python train.py --vocab_size=3675 --tie_word_embeddings=true --learning_rate=0.00227 --decay_shape="pow" --max_seq_len=256 --z_loss=0.0001 --train_tokens=432800000
MLP neurons of a small language model. Each row is named by its layer, matrix (down: output weights) and neuron, and shows model dimensions 128-255. Each number is 500 + 25 x the weight over its row's rms, rounded and kept within 0 to 999. Numbers have three digits each.
A block is one neuron, or neurons of one layer that tend to fire together. Before each block is what it responds to, as a language model described it from the Wikipedia text at the highest values.

Responds to: Final word pieces that complete a split verb, often a participle or verb form, such as -ed, -ing, -ated, -ized in prom|ote, recogn|ised, excav|ated, followed by a preposition or object.
L5.down201:559548471538493500502511476470466496539497515430483508472486500452475495514520489495462494504472512552545545485482518516480507509553515517465460497536464485497493504518486474492495510513502479517468521456427505499559498478477476479502504507495491532520512460483541498536460487480486508526509500487513486466507500523450502483500448473529490506489512502498462499453518496501476526522521
L5.down986:513479527498556524487486493490456495524491504506501493500480522518509520571496518499541472509500498506451530501492514532505525510473509501493489468493426494473508507505483480476473505527495488557537510543493504545490483454530481465523492522506508513536546464541502504503470524512533487433491506520525483486492499476488496452485499464508512506521517502518513495491493491533498542521512

Responds to: Short word-piece tokens inside longer words, often before a suffix, such as iter in Mediterranean, ilit in facilitates, ordin in coordinating; also the final i of Italian and Japanese names, and table divider rows.
L8.down512:497468529456513445545505514529510535524493507494497528506515490490511506469447533480518490489533525486496519500499513556474546496505517507463499541537479499508505548546514524505477503445492473418524513500535494505518451548511481532499500444498518464491509456518518531511515555500486481526491488538507522480495464505491511535482481471454460484522509531508488502529474491480450493461476
L8.down525:497511485466520506537529523484489499487483460499484482484490493464502508469491564516460483534510536473514469475533501496546533472507515497531543483474480499481535513456509516496490537512500493485491496514447536502516496488497490495461486535529520490494530471494469479471511512476461529556529496451484463503513531462461477521414528498535505512522530472498553472447551525547512510504504
L8.down616:533450520530527532511511490524560518479483543478488487519496491485545468464535519496524471511487518478508490497445483521476483506494484512521468502470491536502510500504475511513521533507486473527513512504501526528481478474481522509511482511484497530525436483535529486500510464542510518468461472483531500514489460483505541535487519478488470493503541480489464433490534496474498488499539
L8.down868:491495511501490538461519495518506473448482486512506534508450488512502502507491504511485484510515579505498535480483476498537515463501531493500491512495472505522485492497521497500479467501498519541507518535479520511475464475531481522490543515543491479482500500513489486476469470510493463474520539512487505502514515495507517511476480550530488480500523411478489509506442479487528493529496

Responds to: Middle word-piece fragments of multi-token words, often verb stems before -ed/-ion (disc-uss, con-clud, res-um), plus as after known or such.
L8.down274:489432485505532496462526482467505441531492466503578497507488499509464501501513534511496483505468534550479503511491540468456521540461521487520516482511532479514467456494534479473497509494516494494509523500476524481528501530506522491507478463519509509493494518514500542505508526491512456536503496445529483464485457488490515533486484496476535531473494459510513532523416480512506530457502
L8.down599:507560525477477522530519508536502523499502492519514462490510498521515497538483525504521490516531506512493479488469439441501508554472512478535534515478486548469492506498473473479502497465512492467519518504531541467476515471498493547569499498491491466486485506477466499484433489493483479513481485455481506472482503530476513489488550494502491472509482476523450481536514527480521473500521
L8.down883:503520490506470469474504478525526477438498518426471499515491496515516504454504498495480479506546522505479480499502514484507531484483507510493467511507487493490528473538509529464481500498445526513495525474478482513508500562491505488506483518521485510484509564503462516530513457508542529517508500478538493489515560481509468459525500532493495479474489465477493514541495511504475516487484
L8.down924:499508505522472492475481492543489514548471512478481470504484511507454507543486479523535475503513494499451486460493501486477526530495520498531510522503483468536517465484495505479511484517460505473473533527495485529454468479503488501491524481458507523512486524497528512506516485488534496517497469494531516531534528482524520540505527478496469490529517460536493511529486494500543475512486

Responds to: Word-internal subword pieces, most often "ab" (Malabon, capabilities, Elizabethtown, Qarabağ), plus name fragments like ij, omb, and occasional direction words or " of".
L7.down147:512489508526486478481479472464455492489476498511485496508492500493481499528466478503442491529478511525528496483519494497472489513499464495505475505492502509559560468544460461492502508501446511492523501488510489488485486504483521469523546544493547452518512524508536484503459546530561528516484487471508505486499503475495544539515483487509498461494494507571500513476487459507488483535492
L7.down212:470531476515529467540518487533467489522484474538487493487502496523482443466500497513483481499527464484516518526501530506485454532475491488509461518533498523558489476511513495508505497466522534512517504487489508460555503515530534503516490509514499502477494477488493481475502501495531536477452482506481502512525488473496554457502507479479508467540475534535500499471485473471502523492515
L7.down347:483485516461502440516487499527537504503473524483522546507532509517520469494503442495510524465524474501532485475499492459507531554489503463519513494498513569512499512516478535492510512496473486495491466494518538511517503480523494518524491492503479485482466535525519485523525517508518520454507478503515508513527493451451447509519517528526494502495454517474518500484522537514482491494520
L7.down399:518441483544467499510475484552502518492492495462542478523451501470538502497467462504473534497508510487539485502469506494469519509519477500503505518493515497510513482443495502482527516483554514470506524448506519488469488479493501479521524483524502504544494500511524496485496471520499496501476492523536510507522497507488503491538510465484459491503504504532474525490500492453504529529509
L7.down552:553524453556498479518473476483526505498493542500507511495546509459522496505501506472486522491524489480475483570430553440485496520461479501506520496445492471512505492530549494531518529487497515535526494487492493499521476460513510526506464495511504463487538515508492501517518480495536523457537505469494498511508496500505500477547494524521488539502468508512459533503464490473502526486525
L7.down660:556486502447465478488507521552489467506509502471473524496473504486542487455510469508502551543543512464569487446466495528523539519525520466489445482525454507479513501497489534496523507507462517502489447484514531536489474461457518495506509463503486507518479493527507515472527477487464496488485534511507489467541498502469533523488500512486503547473511498447516491542498516461474516512506
L7.down701:513520506492497509519499483530494458490504487516504496500492493469446505505482449510471487516518517534495534495485525507561485483511488487489504521492505520512528515495500491451482478507523473482503527520493482555505522467518511465506536522520505504526543457538493470508511475528528498518511516584514468490522495495476494442464472484512479498488491483568494486505491487462502525478490
L7.down709:514490487509495478496497494514503479502480476513488493472534485517557483540460487491519512500442525508468516463480521523459477543503524477478527490482529469473503516485495507435481498487500463464454529496507508475524536507496488505549515466504491454486508512515458524479461523467504538506523526524468457506524482531523513475495500540526511468491528525537522530515534538487500503475501

Responds to: Second word piece of names and words starting with B or b (Bed, Bundeswehr, Benedictine, Bebe), plus Isabella and spaces between a month and a year.
L5.down637:481481525508473513502501494525488516475490525475510533453449435544531491510504476490494452520460475490546497501494497466553522467474520551463497496509487479485544489518514502484477561530499495513490476530515524504483497492490515490491494524477488492497531527490483478470562489485528526495516505491505470492524504488525490541448473486516461492512503555486558490509507501498490493503475
L5.down688:489465519485531516511507517517472505504503505516488475497512497499485483487497497488496477488495538469501475515495487526486518512505454527477525519507451539472456482528528507470494483476474496530515480533540467535512507465484524481474514507498507468477510522518483497527523480513521489482507469540518494516480526494514524492493473456524503456545490503562520504520497487517510487508512

Responds to: The word "in" or "In" opening a phrase after a comma or period, often before a date ("However, in May 2018"), plus word-initial "in-" pieces (initially, inside).
L7.down60:514489465512498478470552472503509492481494544501534491476507496515518498484468518521504477487468510481456495472510497503475495466505504488550511508476486476487521534501495520468492495472487466555519501453477497476514563460502519510516488449500516507528492532520482454500492534473514517494501477499560521509473482520501451437500479484455525493512509478451494505496482506508527477557512
L7.down125:472475488531538483500510511491526487504490500487496499471489510568523480512504535535523538517450456533472514471503542481541486513456534478509467516524501512515511479549492473517496531483505510487504504494481500516503494481493473529549539461484479504512495514518520482511533493485504486492493423528462493529480520505482518463482518517476492522472468472490493475469513483509527506504518
L7.down244:505489517491518513507566479493472451494482479528539482537526504481481435477488480487480518542536508527480544470508458576486488481484473500471502476512458434522505540493489443488495482497528495476503493477492522522507493525505511506492449480502497492544480497502509467560490525477522490500517457482525519522445458486515514502521490484518492506503512515477475509474516491492501516516514
L7.down316:507493476509475481498494534461521506475514442497480487561511506478567527519511493503507495486528498491464482480521503545482517507510479481494487500510521466486489520496506517535510508538527475524440509489527484544488457519521520510482548510483505516484496529483518528522506508500462494479509497529507519455504533507527498485538489494488504483450460495501486509505473521461509496464524
L7.down375:536520504497513512531484519484523507481469514482498527512498491479449483563477499488475478533515506525531481508500495526512492477504489488492506525522506458482529472509463525555504482527524511543487486456476516510513470523526503507531449506505508533488467462522473463510474501475506492514528478526483481479472500520490465534500542550502504480471466466519531476532487470484459531426520
L7.down464:535487507520491533497485508526545504465505526535478488483513498524504529525503486503502498451498553484504546543479516481534550516454476504529461486530501493503494515536478492539538522483498486501438487501494514491523465505464511503550488457524505552528493509493485482525496496519461518490496530533512494479462477532526491504485462532513477506500499473483500521482489406503550503479533
L7.down776:548529434529531534473516492502496519532492497527491486490482489506562504495484464490504450476528535502504494534513480532511495476531478482479490542483520497453456539531471435540520478506506527505507445528473500505498498503499511512483501476519492519507535484530515449497454518481503476535486487473522524546497463470504535474532533431467483469523488492527497488477507487520501560488494
L7.down973:505483467524519519526512533518521532538518497543507497512511493507511532494478539509530502482518483472524514514512483491528472499482511464515516489499535515531526493474509492530492474480468491499495473472488446528475446531446526466453524517521471485461491492506478478463459500525537476445529544500459498472452490468471488487530543501482491496532503496546507534456540485485511465489524

Responds to: Word-internal subword pieces completing a started word, like rank-ed, Christ-m-as, Cert-ific-ations, Book-st-ores, plus colons after infobox field labels (Rank:, Time zone:).
L5.down211:455513474534543480517517502504495517514483521510469517535511507499500518503497540494518438489507521514515513519495525516498533497494506475510529461503510508476482496516533510511529513497532456557492487516505505528487439551494478519464519538505522477497547545470501473525529457518549469498503510508474428524488539540483489481511521486512478476525486493442521510520485478497494473460501
L5.down933:499482546473510485505519522497527544472469512514486507496538500507502520495482484473509522464426532508502515530484510491551513509519489525540514490490505488524516478473504465514541517508498536512500519519528521473477514479518496521503545497525503452437465508499505472486502514500559529506491499533508441514522451465458485469499461478459486476488531484469496466499485514451478495482507

Responds to: Mainly "not"/"n't" right after did/does in narrative prose ("did not play", "didn't"), plus word pieces like "whose" and relative "who", "would".
L7.down35:526494518493527543493503512527518479466460507545488464485470509535510507482496514501520511478514490474516490511467553513465495545479562505461515471538451492475553502528436488504480529485461497548444501480476508522549442517505469503531455503560466482460502518503495468514505497503506531472454494502491515489482522525453551517490502489454458488494535524478521475512513551465484500510515
L7.down73:478496522503470527547509485514496482510523531488455493530495464547492557515466499486509500493528490551504445491501488495515508501494510482563504487515528499491579458500503474509509502490496450517485483518502496501492486510488500474490459485477466488516476475504510496520522521481474516533497487521496472497485518486477464518514498529531512492520476498539502471508520447508455436491495
L7.down248:496482492494546511443509548473533485512485524502544519503532503466481492546537523493497482486478505518522514516527503487501503486523492500458430514488490461522502495526510532551503509457489529502501521505488483489486471499515520524502495501526512512496526494494535506521497570498472531490492547495520473460476504472487530490525459521490506494462494494505545496524486501488511514505479
L7.down461:486482498507519494492508500496489477494503511482529501492521513513494519469531546501561474491499498498542508457476478494520534506516463468538518490520478445527539480459494498532502500488482496492499497502482498559533496478475496545483498471488532487509502440512516521542483523504510514518507519446523505512473476469455495491561481483543450576511499456518508536541543507487488513496503
L7.down509:538486481515446502494514489542474460539502498500477504447478502486457451508518493500474452499517475485514476527486488453451521466524488520503506509466508560484515577516503497490502517524513532542458514526468509515497491504535542548513486491487526506515505525473485574506494509501505488493471498538520538446519478549503521488496485506487498501518496523500508564481507546480457505480540
L7.down597:529534555538517520487488467493493532488519508456519531526497499536496494478490446511521479492492471492525509522483537541456469510473486501500494527502481489505548492519516555520500499443517484500473539500484514542460473522496513485522469502521467493564473509478571540496531524522455521506532493491483485502515523480454454501490512527522512586446464495510482493463539518475480502498498
L7.down858:488483521557509524516479537493518521563495486473471505524505508467497526543446492501502520463541506496509472533486514491537478497494540502480500488541514552489475534478483507530521524517486490497504469458482502506437437519505480468453556495500487486492559477487533562465468554465509514480532520517483491512534515521512493479473495519482483516490464460541495495474483516523557523524518
L7.down996:497484521542476476530507541552515480541469507477555511498490497526510504481491450498450516480545505517520490470511523577459493528467481500505472489535504507463513456465523509488495523491467509522506502476504476480487508499478484509546471503496493545477524473481542543505470513526562493457481447552515495468519486544515478490574541507498505547480509483498505477491461487493474487508546

Responds to: Inflectional endings on verbs (-ing, -ed, -ate) that take a following preposition or object, in participate, resulting in, based on, featured.
L7.down267:541523497471483477507510531467451495471525526471500516513499492532516506476532488492526475531548435577502482553467452509530486521509510527527500534556554522505494467496537504528467476480459493468518480506492505471510506468475489490494435489478482466487505495507495487484535500498452517469456562502472515479534502484506505456484489490560489493518498520483503446497490503482476540428538
L7.down293:538501490542558452492456487522498474539484489465502492495483508495532491486550487492466484507519530503524452539504529474478501481487519468534452479509534516497521513512516494482467500522544496483490533490481498508523470498483508483484482484574524457481511485463524550482497487473513517448470490521505502458490519481524485465525500484505500454486498460505483527505536481465484567514507
L7.down348:470516525442541516500503540496482510501505510507493488525488506475525520489477514485495435557495471485533517484483510531475443452497535483471533524477486496477492505472479499520520502532546498558520488478443489481518505497500499547534501527498506488528508476485544488503509451465494535494486466490457533531474522481508471489470509507551520490521511530534481523511507544503539513460519
L7.down501:478471504516504498486490490557505474490455467515467535509444490465490503490491486502557526480488450544519520539566477465520496507448493528471505507528460500476473527512477514486492497440543475520524506520465500507459503500500494528535493523510534490494509469518490505526503535469499459512526477505472540476462499513500440517497485502496511505434491470492504493534474528515491467510480
L7.down535:489541505515469459437490516515481516487496451508504479481488522483464525437514484497458480492509494510521498493494402476495481540500477497469520533475534485499486523497525552551498492506502516477515486538504541513512485533502459524534548493502500486517517478469472533528503471514538474476510520488493508493510510510530487499500474543468487518488470523481513511538471500491503503497510
L7.down672:519500491580493499511493530513516443504514488526491506490485484511525532491509510505502467494463455484491498502471513501488480484481480528493455494513516490510491466489522539503537515485513528499497523509521513524515487474513489529510481494525509503524535505546466520485491479495505495501531518506511478445525519496534485483480419521487504548473512551495491491507507495506466501536522
L7.down799:492521493453536490480483489466508476492488484490512497520484507475533495512557519497510476482493485503469460568420481500533496506506480502535506529552476460521528547540448488495494519503479477498504444532481510478528504491522509510473439546504510487481491484509502525468511481516506506463469505515534512521531501468515533528516533506523468487527530498538528459478544550519511546517487
L7.down946:501531551434492535470532540494489493482482480532466499492482490526492481487506507507502455518499489501518487509527473497513502541517479518520488499534503424477526531518531482538517487473514494509468503562492479456469504523480535500460485505480500501489490531488491494513479475483500460507532503532472482517496543501486485468441451482524487505513514460469510491481498489537552560528489

Responds to: Word-piece stems in the middle of a word whose ending follows (impro-v-isation, Bol-iv-ia, public-ations), and adjectives such as National, Civil, Public, Eastern that open institutional or regional names.
L8.down21:489526487488515527521541475530523500479490486521535484503541511520509478461515469499516488506491467501482518490540529519494481491490430519489473501494506539480519512494488454525489439490481534530501495511506529519497515515504540519512518507468516498539460512494542512507425537517519551532480485443492495495504517527510487440493450505503520505475490528442517536487496492475498516499550
L8.down259:534461512489468508527510517476474493468488502510515525503481516482519476500499535516466489522512417450500467479453488507478508565534483498492492482525521505543539484483573494531495529524536492487516518479480520510501499525506492532432556509467538470532492459517527512487469503489470527532497457531498479511478484530503524488473495475505490513481496479539479473494523519496532498533523
L8.down682:463481518424462541484526500508544495496568492461430470494466499503506563492497428496500483541498500510498492513540454456496516519480528475462476484511514464513491470428480477482502480491512531520475470532474550495530519567503520477500491475505480530527517497521483527483472500467528483532534523497516480515521453550490501488510533494521526479478543504487485515492511554504501527534498
L8.down831:566503508448495489485515508497460535498508503500485464541477513479443497471482500501470469512531486486498494521522518502447488520526462520521565526506512474533458526499509481492550485480489477487514505491483489473494508513497496532514511514486490474552495520446511506512541512502515477487532501476494502504438541472509520481469483474560524502484472526529500538500454472494506481497491

Responds to: Middle pieces of common words and set names, e.g. Commun-ist Party, St. Petersburg or St. Louis, University of, soc-cer, stud-io, Demograph-ics.
L7.down49:500521470521544507503478495478545494495548511506475522525464493556511493505508499531503528503509523491546492475506477494505498511473502464516494489506458539497531442505555518465478497495543467498501518460542510522536425502496483490506496517492481530486508477527476475495513487500489542488524532545482516489501449526519509493519475474502472512430480497512481491530473474495462472481508
L7.down94:476443537481508522504539520511498475524485520458507445481471496525502534478526496508512513519551512497506470427522533534456513531502507482491489474531495524551502489478529497483473495533492509470514560501505494532481477480482478476503493503507476518482496494482498461519511452516492488526506523519531508494510536494500510473514462504503494490495498499496501464562487459504475497498479
L7.down414:458509486493529493484489466468517539523509509501460489476487507525459508534509505481485515519485514500461499521518504469512484528476494529486535557474472512438484531549527545489445481533505483504483462549462504486545482484480475512480452470493507525515473507505523461468499487520536525535503530482512472534524490492490484545426513491528507532475479456498528491531498488511508480522477
L7.down526:468496482443507517504499503500517517484494513519519506527479493483518498518478488484513527475522473515491501499486551533494489470512455523535467477465514562475489497491543508494482491474446521513494492524466464536484502493550510533532492470491527491505505505478520479534473502558523527537487481474501503460499498553483473463499521488477526470488465489458504525535485458525520508508546
L7.down577:508467496509524536508512545551477488531531504521475518506481491465494502508519489494496480444506559475531539461507461481549520528506517507508493485528508494500473527519489539455443521487530491472475491571532489493468446494473512468513484503529510470485483516496499543511484517503472471480441499501521500512511526483482494519517510460512465498542521473494490529498521513508469505460498
L7.down598:475451526509474513517519492483509471521522514520492493487475489545512442475533526507466481489484505551537524478523457480467455502465520544464485497542499502473513434504488500508516523496490509491478530512521527501519524500508485495559540484469518470479531469480514513535503509488502508516513480486472479462496470474490474508475518514496531464529513491500490481577499504482511487502516
L7.down894:480532478494520535529501489511518506503540500504489521523528493546496516450480542501495517509486507492494530458462503492552533489534536516515500469471491494513464479536507502507500494496481530516484527486533478510497541516518491495485502489514473456496524522481520503520494492502509488488548475495469502545468489535496429487457490521504506477460463543495488530525475522547498512464475
L7.down942:519499508466484502496454511490492492462518549526491532528470501528505512496473460511506506514471454488513521484489508468526513482549428503539482511477500496491529484465517512542500521483489535513537514545512508490498469464511491509481499508488499517520508476509458487513504494515505507485506467527524496479513522533482532474522522536513494490513472506492480485494470509457537536532556

Responds to: Inner word pieces that continue a split word, especially "st" as in cry-st-al, Darm-st-adt, book-st-ores, and also "ent" in Sacram-ent-o and "arm" in w-arm.
L5.down213:496480540484492498507480483506472473524507501459548514493560503525478545486495499505503507526491543525517510553530492502510507495500493507448518477510518445504460486441475498522517490511513449521503505544464537432528521538519505548529488496545532526506499486456454490519495529493502531525471494474548489496481498469481528495487499455541488476475478515451470522496539528501500490510512
L5.down928:500502549555472501451482471536513506504494460473488504521499468529459511500481524477519505478493523521501510522498457501518522442491529493530534508517479502478519519490500499523532504510530472482485529495498491512498493482493528505474530502506503525517460494482514471498465512560469509516486510513464463512446501527496518506493504467449518530519490505489438479497506498498490493501508

Responds to: The word not after auxiliaries or "but" (did not, had not, is not, would not), also not- opening notable, noted, notion; scattered mid-word fragments elsewhere.
L8.down129:499502482500539546489520477544536474512483472526523486510471506484500519505512529500510501505516564534548481518494515503501507489513508515479507490519521466467477512522509506534499531488517495500510511503463482507488504478474520519511502507499493473521455514508511478469473488508476482564497484501474481501488485477439495478509495538506548466517491461518465501562512482513522501516456
L8.down233:483499502516475546504486493494490496528516501505500525481497494493479509483485531494516468503497513497510510500507509444452443469525468501517474460504527549525476479495518492547513509479493496529507521497503553481506452533518511479495480501471482486522463494442498487475501502477467482502501512496485502525565526485500481546508512459517439517519535513542507524489480467502480474461470
L8.down511:486517515513473516492519531498525525485496515502485496551464494492470492525501568514528466499542521511510493491520503506494521474489475486505488494483477524488507506497498477486522494523488464521471513488477478491498479467469499492506485433510531566474508488542506513575472540504479503494472500496488494486495469506458448530524499503501494458486504420466479515480499502485466469559533
L8.down968:458540535509508505475513507572538514496504522524509552546507500525483505496517488546540523518506515491509542495510482519516473501530535500525552494486509505507457472460469467483503496511480485502512531505503491500509525515502516483472499469499488468500486515520538504454499549492498501499496487453483513479511516505478470522494504512511446494496524476487508461491505466457557498512501

Responds to: Fragments inside foreign proper names, often at or beside accented letters (Hern-á-ndez, Bucure-ș-ti, Örgryte), and sentence-initial In, On, or until.
L8.down425:504473468514490543460505488495509497521446467577480494486486493520529509502534443496528493505485485505556486506509506502530490464530506477500471497483532499524518500525512494524499539522500448499489509491505495461482526523458518479504498477488462576505513483499517486452501493467482480518527527502500496449497468481522560534497493484513487560496494466545507488484538499556458494465476
L8.down841:531468493548512503563487473535516518467509503539497484512496510476498559494500507466548513457510485503485508544477520506484475482497498498483504485493548475453520451521534470483482498528526468490555493523520488488468495466510503454476429467498507550526496487489507485521464478552458519535477508524504509482513511468535528498532503533454473532499505480479478497503543526457479482531521
L8.down885:537488510487514496507489505546459519475492504519499492496474502557545511498501498481528519504496515486519540517507488501514490534515497484507534519454543480521511473537491463542504476515493486483528486455522474474496515497485479503467489516534485535524479505483543506486517493472546514462464488501499467492470466548499488449493531530529482480469483507517481500525508470459532518512495
L8.down904:519535490518508521517469547549525489522520454548550480560493492465472523513474493508494472514497491502493512499522470468476520447492457515480486547515479448485490519517564527448533494484497473502500513475499477513487479502506478466461532441503513531487515501489505501525518532546457531501522565529518522501514521486494456475500466450496539485499500516484515499512494475537506508499514

Responds to: Infinitive "to", modals like can and will, and "not" placed right before a main verb, as in "selected to be", "can not be", "can move".
L5.down450:504494519511528512514516449523558520528520469490493519532514498490461451497530484509528511487492501553489481540509497521521525497518488498533444559506526555483526521505495476492536516506508504486496529506500503559484485436503486460486448461541475513501512459529503514475509514481526499474515488472481505503488496476466477469523520500500534538513447459502507498508477505516540502494516
L5.down861:499508551470500550505509466528487517494562491506440515550492506523447504498498535504524517484533486516471526535498436544493483505510471505539502498506548482502521525511509516497495480484506468503526510503468500507489494465530505470473462479510495513469525427503492516466507573488525516526530487506474449536501534506516499501506524496494532514478506501542516502492481486540506520486486

Responds to: Short word-piece fragments inside a word split oddly, often within quotes or titles, such as Y|our, S|m|ith, sens|el|ess, Freak|y.
L8.down102:522506520507465452499494480523494489484530502520474536520523487490479471514494492512524563505512483500507439479506469512510480543533507537495506519502500498484456506508506480512506477518540467482525503527497502493478501518540462463455509527492527508518499476511522502463472506528542476481497473527495483522483489507529498478488462519473497523506556445494516499489493469498556511534482
L8.down176:570504468508460501544486509507489492520514485507468476474523495546515568512528472476469449478471516506539490510534493484460469465525477465515502464494487509509501508514507559492521479528495512498498530554499488470526477497481491553509493490488527499497514526518469496512510517523493506510447489484476472480461544533494532501501475482497529460518458488479499528503523488498499519453545
L8.down802:521468472468544507471496491532467563480495507553518492536474506483415475486526503522405467479500511502528525485514467509531526508510490508511511507495501452532496459516484500507552498527513468475501514499488470502515504515494518500493477495526482503523434527539527486482475468508520510505523520548539451499499501420485501469549475489514506453538511527480482533522480444487513463491543
L8.down987:439492492491494521519479493521451573495516500522521507491487478474493484534539478486519520488503494512498478496437513478529562462483508511533492499508522521502526500505477489479521500546498476476497471507512525457461489519485481483471464471492519475488495515520512491476484467539497473495506476550455511511503448491522519494499557506513515516503498464497540484531515513542474467495494

Responds to: Short subword pieces like at, t, ot, ord in the middle of words split oddly by the tokenizer, as in the-at-rical, but-t-ons, vers-at-ile, Dis-ord-ers.
L7.down222:478470470537522505558513490502475481504536499525538539504465509561501480568515491470514555479514519482503523535491567530545497437523499465494477482465467479540492503510508466474510511504525504504567501500511522482498483482457506468489483478474541453521513533505474495543502555473522512488503529482519530512522492500501526505521477494526452446486487526483558495503471476485521523526511
L7.down297:555513509503508468530507520447455447467482519498485488473516501510454451510533501501490467522501509502482493506461532552432511502545501506503458503504485502506499511478526486524512484468511492514487497487503518489506491472494536484534541494539510512515494514512527500547515520494544532467515445488484521494479465583483494487490510512509481457528514533498496475478488464502566496471519
L7.down454:506505492525475491503473480535506530561503494493505488465455502532458462481516517484515516532497574508508534531497488521520484513532507508505502499518522502526488555491512469512474494484486495512488516529453537428532499490467513474518525557480495523525532494510502466490431517457547521479469535477571493519491525449460493467497516485533482517504452514494545504492508500526497489532481
L7.down498:518504464516549485479485508523510459476491440490541539525494504486512503555514500488553507524523452516531532476480502513534463505530513503524488509482463506470473502487489467506469472523488509509500538448491469510490512486511512480454495537500484473485447522520505504520461477480489447511510499512491540470461497519538466523491452510502525481523514456506489517483494465468475513530520
L7.down633:529498512499441523503503504499430527496485536477466518508512499481538487527476469512447518457462525540533444484517505502537526480474477539530507504500540494469524480502458517514520505472507454491499489537490520460515488475483492493487537479506498496529546489480503505520508503522544538486482484531476515454512482467504486484523478521521506486454464468482481518490495506462507492488499
L7.down793:517507491484533492501530479481506494530476526477485510489487494507498545484466475520519501494528515496479494486501494522481503530498516495484501489489532502519515519558465517471508513467491490522546494549502501463498484523491489512457489510462498540488526506504506557476435532472504494485498476511461527521497501468489501474470524490480483488512551498483532537500501545526498553454505
L7.down920:503533450493491508496459512525508523526503483503500523548487472495488501485516517518458534502494479496482470523507477501509497523503530505546515507521528496493444501534486501468487546490550472500509509497501469533509443532533493493532502505514514500478520498495530516481496508461500520473514432497476465501485503539492540526465471531450514446508459516473482514510429492452516524498542
L7.down921:509528497457483533503514526537478506524522484491538496502487508480480477482494491501514508511501511508462501453486508451494497488549486500509523505499527525478463537499514452455488524511478488495470508500483480447492513521502506469503497495496499486454481584495566517492470501524490472521499445505487490544493508475466475457494490522499501526564508459551507492489489458465527502514510

Responds to: The period in "St." before a place or saint name (St. Louis, St. Paul); weaker on word-piece fragments early in names (Don, Bonfire, Non-).
L8.down56:510479466537498486444439457504520448537499514462472499484498508508499524501512473506534541483514454506497501479478475503502515500543530471526469549499501489499541498475466508473493537471527462477480539480511463534492488527508486516472484483495501503492521483519496531511504520529482504488519500485516466466482512573532482520563484475507491489452521484448473529498458506495462491489500
L8.down336:512501506489490513451482476471501479511489493461480489501515521535513484437527444480467503574473506501497534500518487515495516534508511492489527486523492488550490439482526461502492515476526510470525502536477467552549509559555524490506491491504509489524535498514519543537495516571530533505519487523486484530467449449505507480500534514548515452531522480510502482494519477504530514497477
L8.down429:486467470476470495510503503487568505512491522469519534502474496511472483492508495494502532494550516482450504479520491497498532472461525490510501514539452461475475495488518506501513499479530480543545534455475509502504507524445511515494551514518468514441495529514487542488511497454494478516510531481492475525479506489494508459522518446511533550471521489498494486482507502512451461500498
L8.down473:488520465437444536464523489487450507495504506492508492518530498523552507497512527487480500478520461469506528496469503466495509457504536472553500533477516514526488485458489499514510501516508525469545533445512530529510537511493512522490519497486517470491499513503534534467528448503477515471461545521460466452517474485523511503512506549525510486469522496548501470502516526494502483497514

Responds to: Second or later word pieces that continue a word split after a short opening piece, like Ensemb-l, St-al-in, wrest-l-ers, Tra-il, and the period in St. Louis.
L5.down142:529520504530523469516494488515514496490530474536507469521496525478524516543506507520503510520519494539486525539540562472499464490503510488494472513473474518493488516509513496456499460523539509501491494511488504497516464471504508514474480494538480492490463535511485493480497520492528469495477531527473468511523495527463567521426503471510554486536449489469512516570448481511447511507520
L5.down150:491457502542499509521510495464501478540543508478435481483497503513545466527528513470530472498466519480484516526503551479531498540479473498498475498482579513496531472517526511515487472501496482495507483502510523534539532467504479541500501528520481546529535453531501529487509481503496502468514477539476461454487498499459507511503488572542541513494512453512484518486509511493472494484528

Responds to: Short vowel or syllable pieces in the middle of a multi-token word, often place names, such as San Sebast-i-án, Sant-a Rosa, V-anc-ouver, Fin-anc-ial.
L7.down28:507506496525470478518515496540487484477509494478510508502527503482504518517487537492518472491535487527542462504494493513520509510552452481507507493493505495441517558523490503526503492512524488520459477452524488509481459501542536502522498499530552489509489478484479463491492441497447498490474516507472506500508507526444467532482548476524473474531485485497442536493573544496482505491495
L7.down169:511471473507514504488510491478543521519448495481497474450441511472527511504506497490497513548516480501501539480531522511461489549492480509511500500541515487521475481438498489495497493472514468448485515547569502495521514489500511463505499542497526484519529537521519507493515519510483513504542490434497473517488501518524500465531451448491527561472452517543506533436513532516519468503461
L7.down170:536518544503510487471538532462503502468496437499539506495511507525493517496460517479509522534470561498476495530461491498491503501538485530449513500480486531515563473498500517513465513546508502482468524486466496516480458489547510475491491487524507489504478504505525482476499481452462525553470497503490484544515572538483490501465521518477524461516477521516507514484537513486580504488508
L7.down289:472460484514483478477501463495522492546516458513545519465502505531525522455475526505537532494470503474511490485483474527497514468490513476461488498502491443495502499490480495504503491476533493504485441506511505484502497462497531521460483505515522531494534477497512491525523482451550534509502548486527531531491553462479529503495497479522513531513489529545520492481489464495542505476467
L7.down488:468494508515497522459504482527460499509521493534501491514539489457539518486512475494480484461446473511522505506493503515478493505548528509508489476507456532466498517505477505495519507514509558470495479518487536521465466501472500514569498513481460498532494511486454518492498531555486466484498484477533517489497494544492513495446503512437518542489481510479474508534456545501468481513490
L7.down549:472484560418484520470508501562532517478481471517545515495469495498506506476481474518503518474472512465500509510547491480490494533515501518512489520490497504509505496507469494491538480516517503471488483495460522520483485458512500486518477553493488527499508491533540541505466531469521486551535501510487528488461506519490492537489490506538525497502506525503486503502471514559505494474465
L7.down771:536525504471511532499515539541485478516523487494467477519478506503489545519490514530477494474547520488513478472461497490472505475478523490499445469471488533513455482494516533511460494548511504530424476493503550509480531518508493453511504503511532473501494486491554494509528454491501542457503522538473474504541468495525466504538514492529511516514492490531504497496506498487505518470483
L7.down947:497551520505514500548450510505531500479524456497519486479475512513519496511494472529500549504483484525480494537473474519500475516496535475472489484512502488508508477504528459483464479490467493487492447473527542496508475501458508544507499496489521476521488465508475509500467554494493472533457468452504503448476479514522542540509486480439511496496488506483520533502517482483491540512519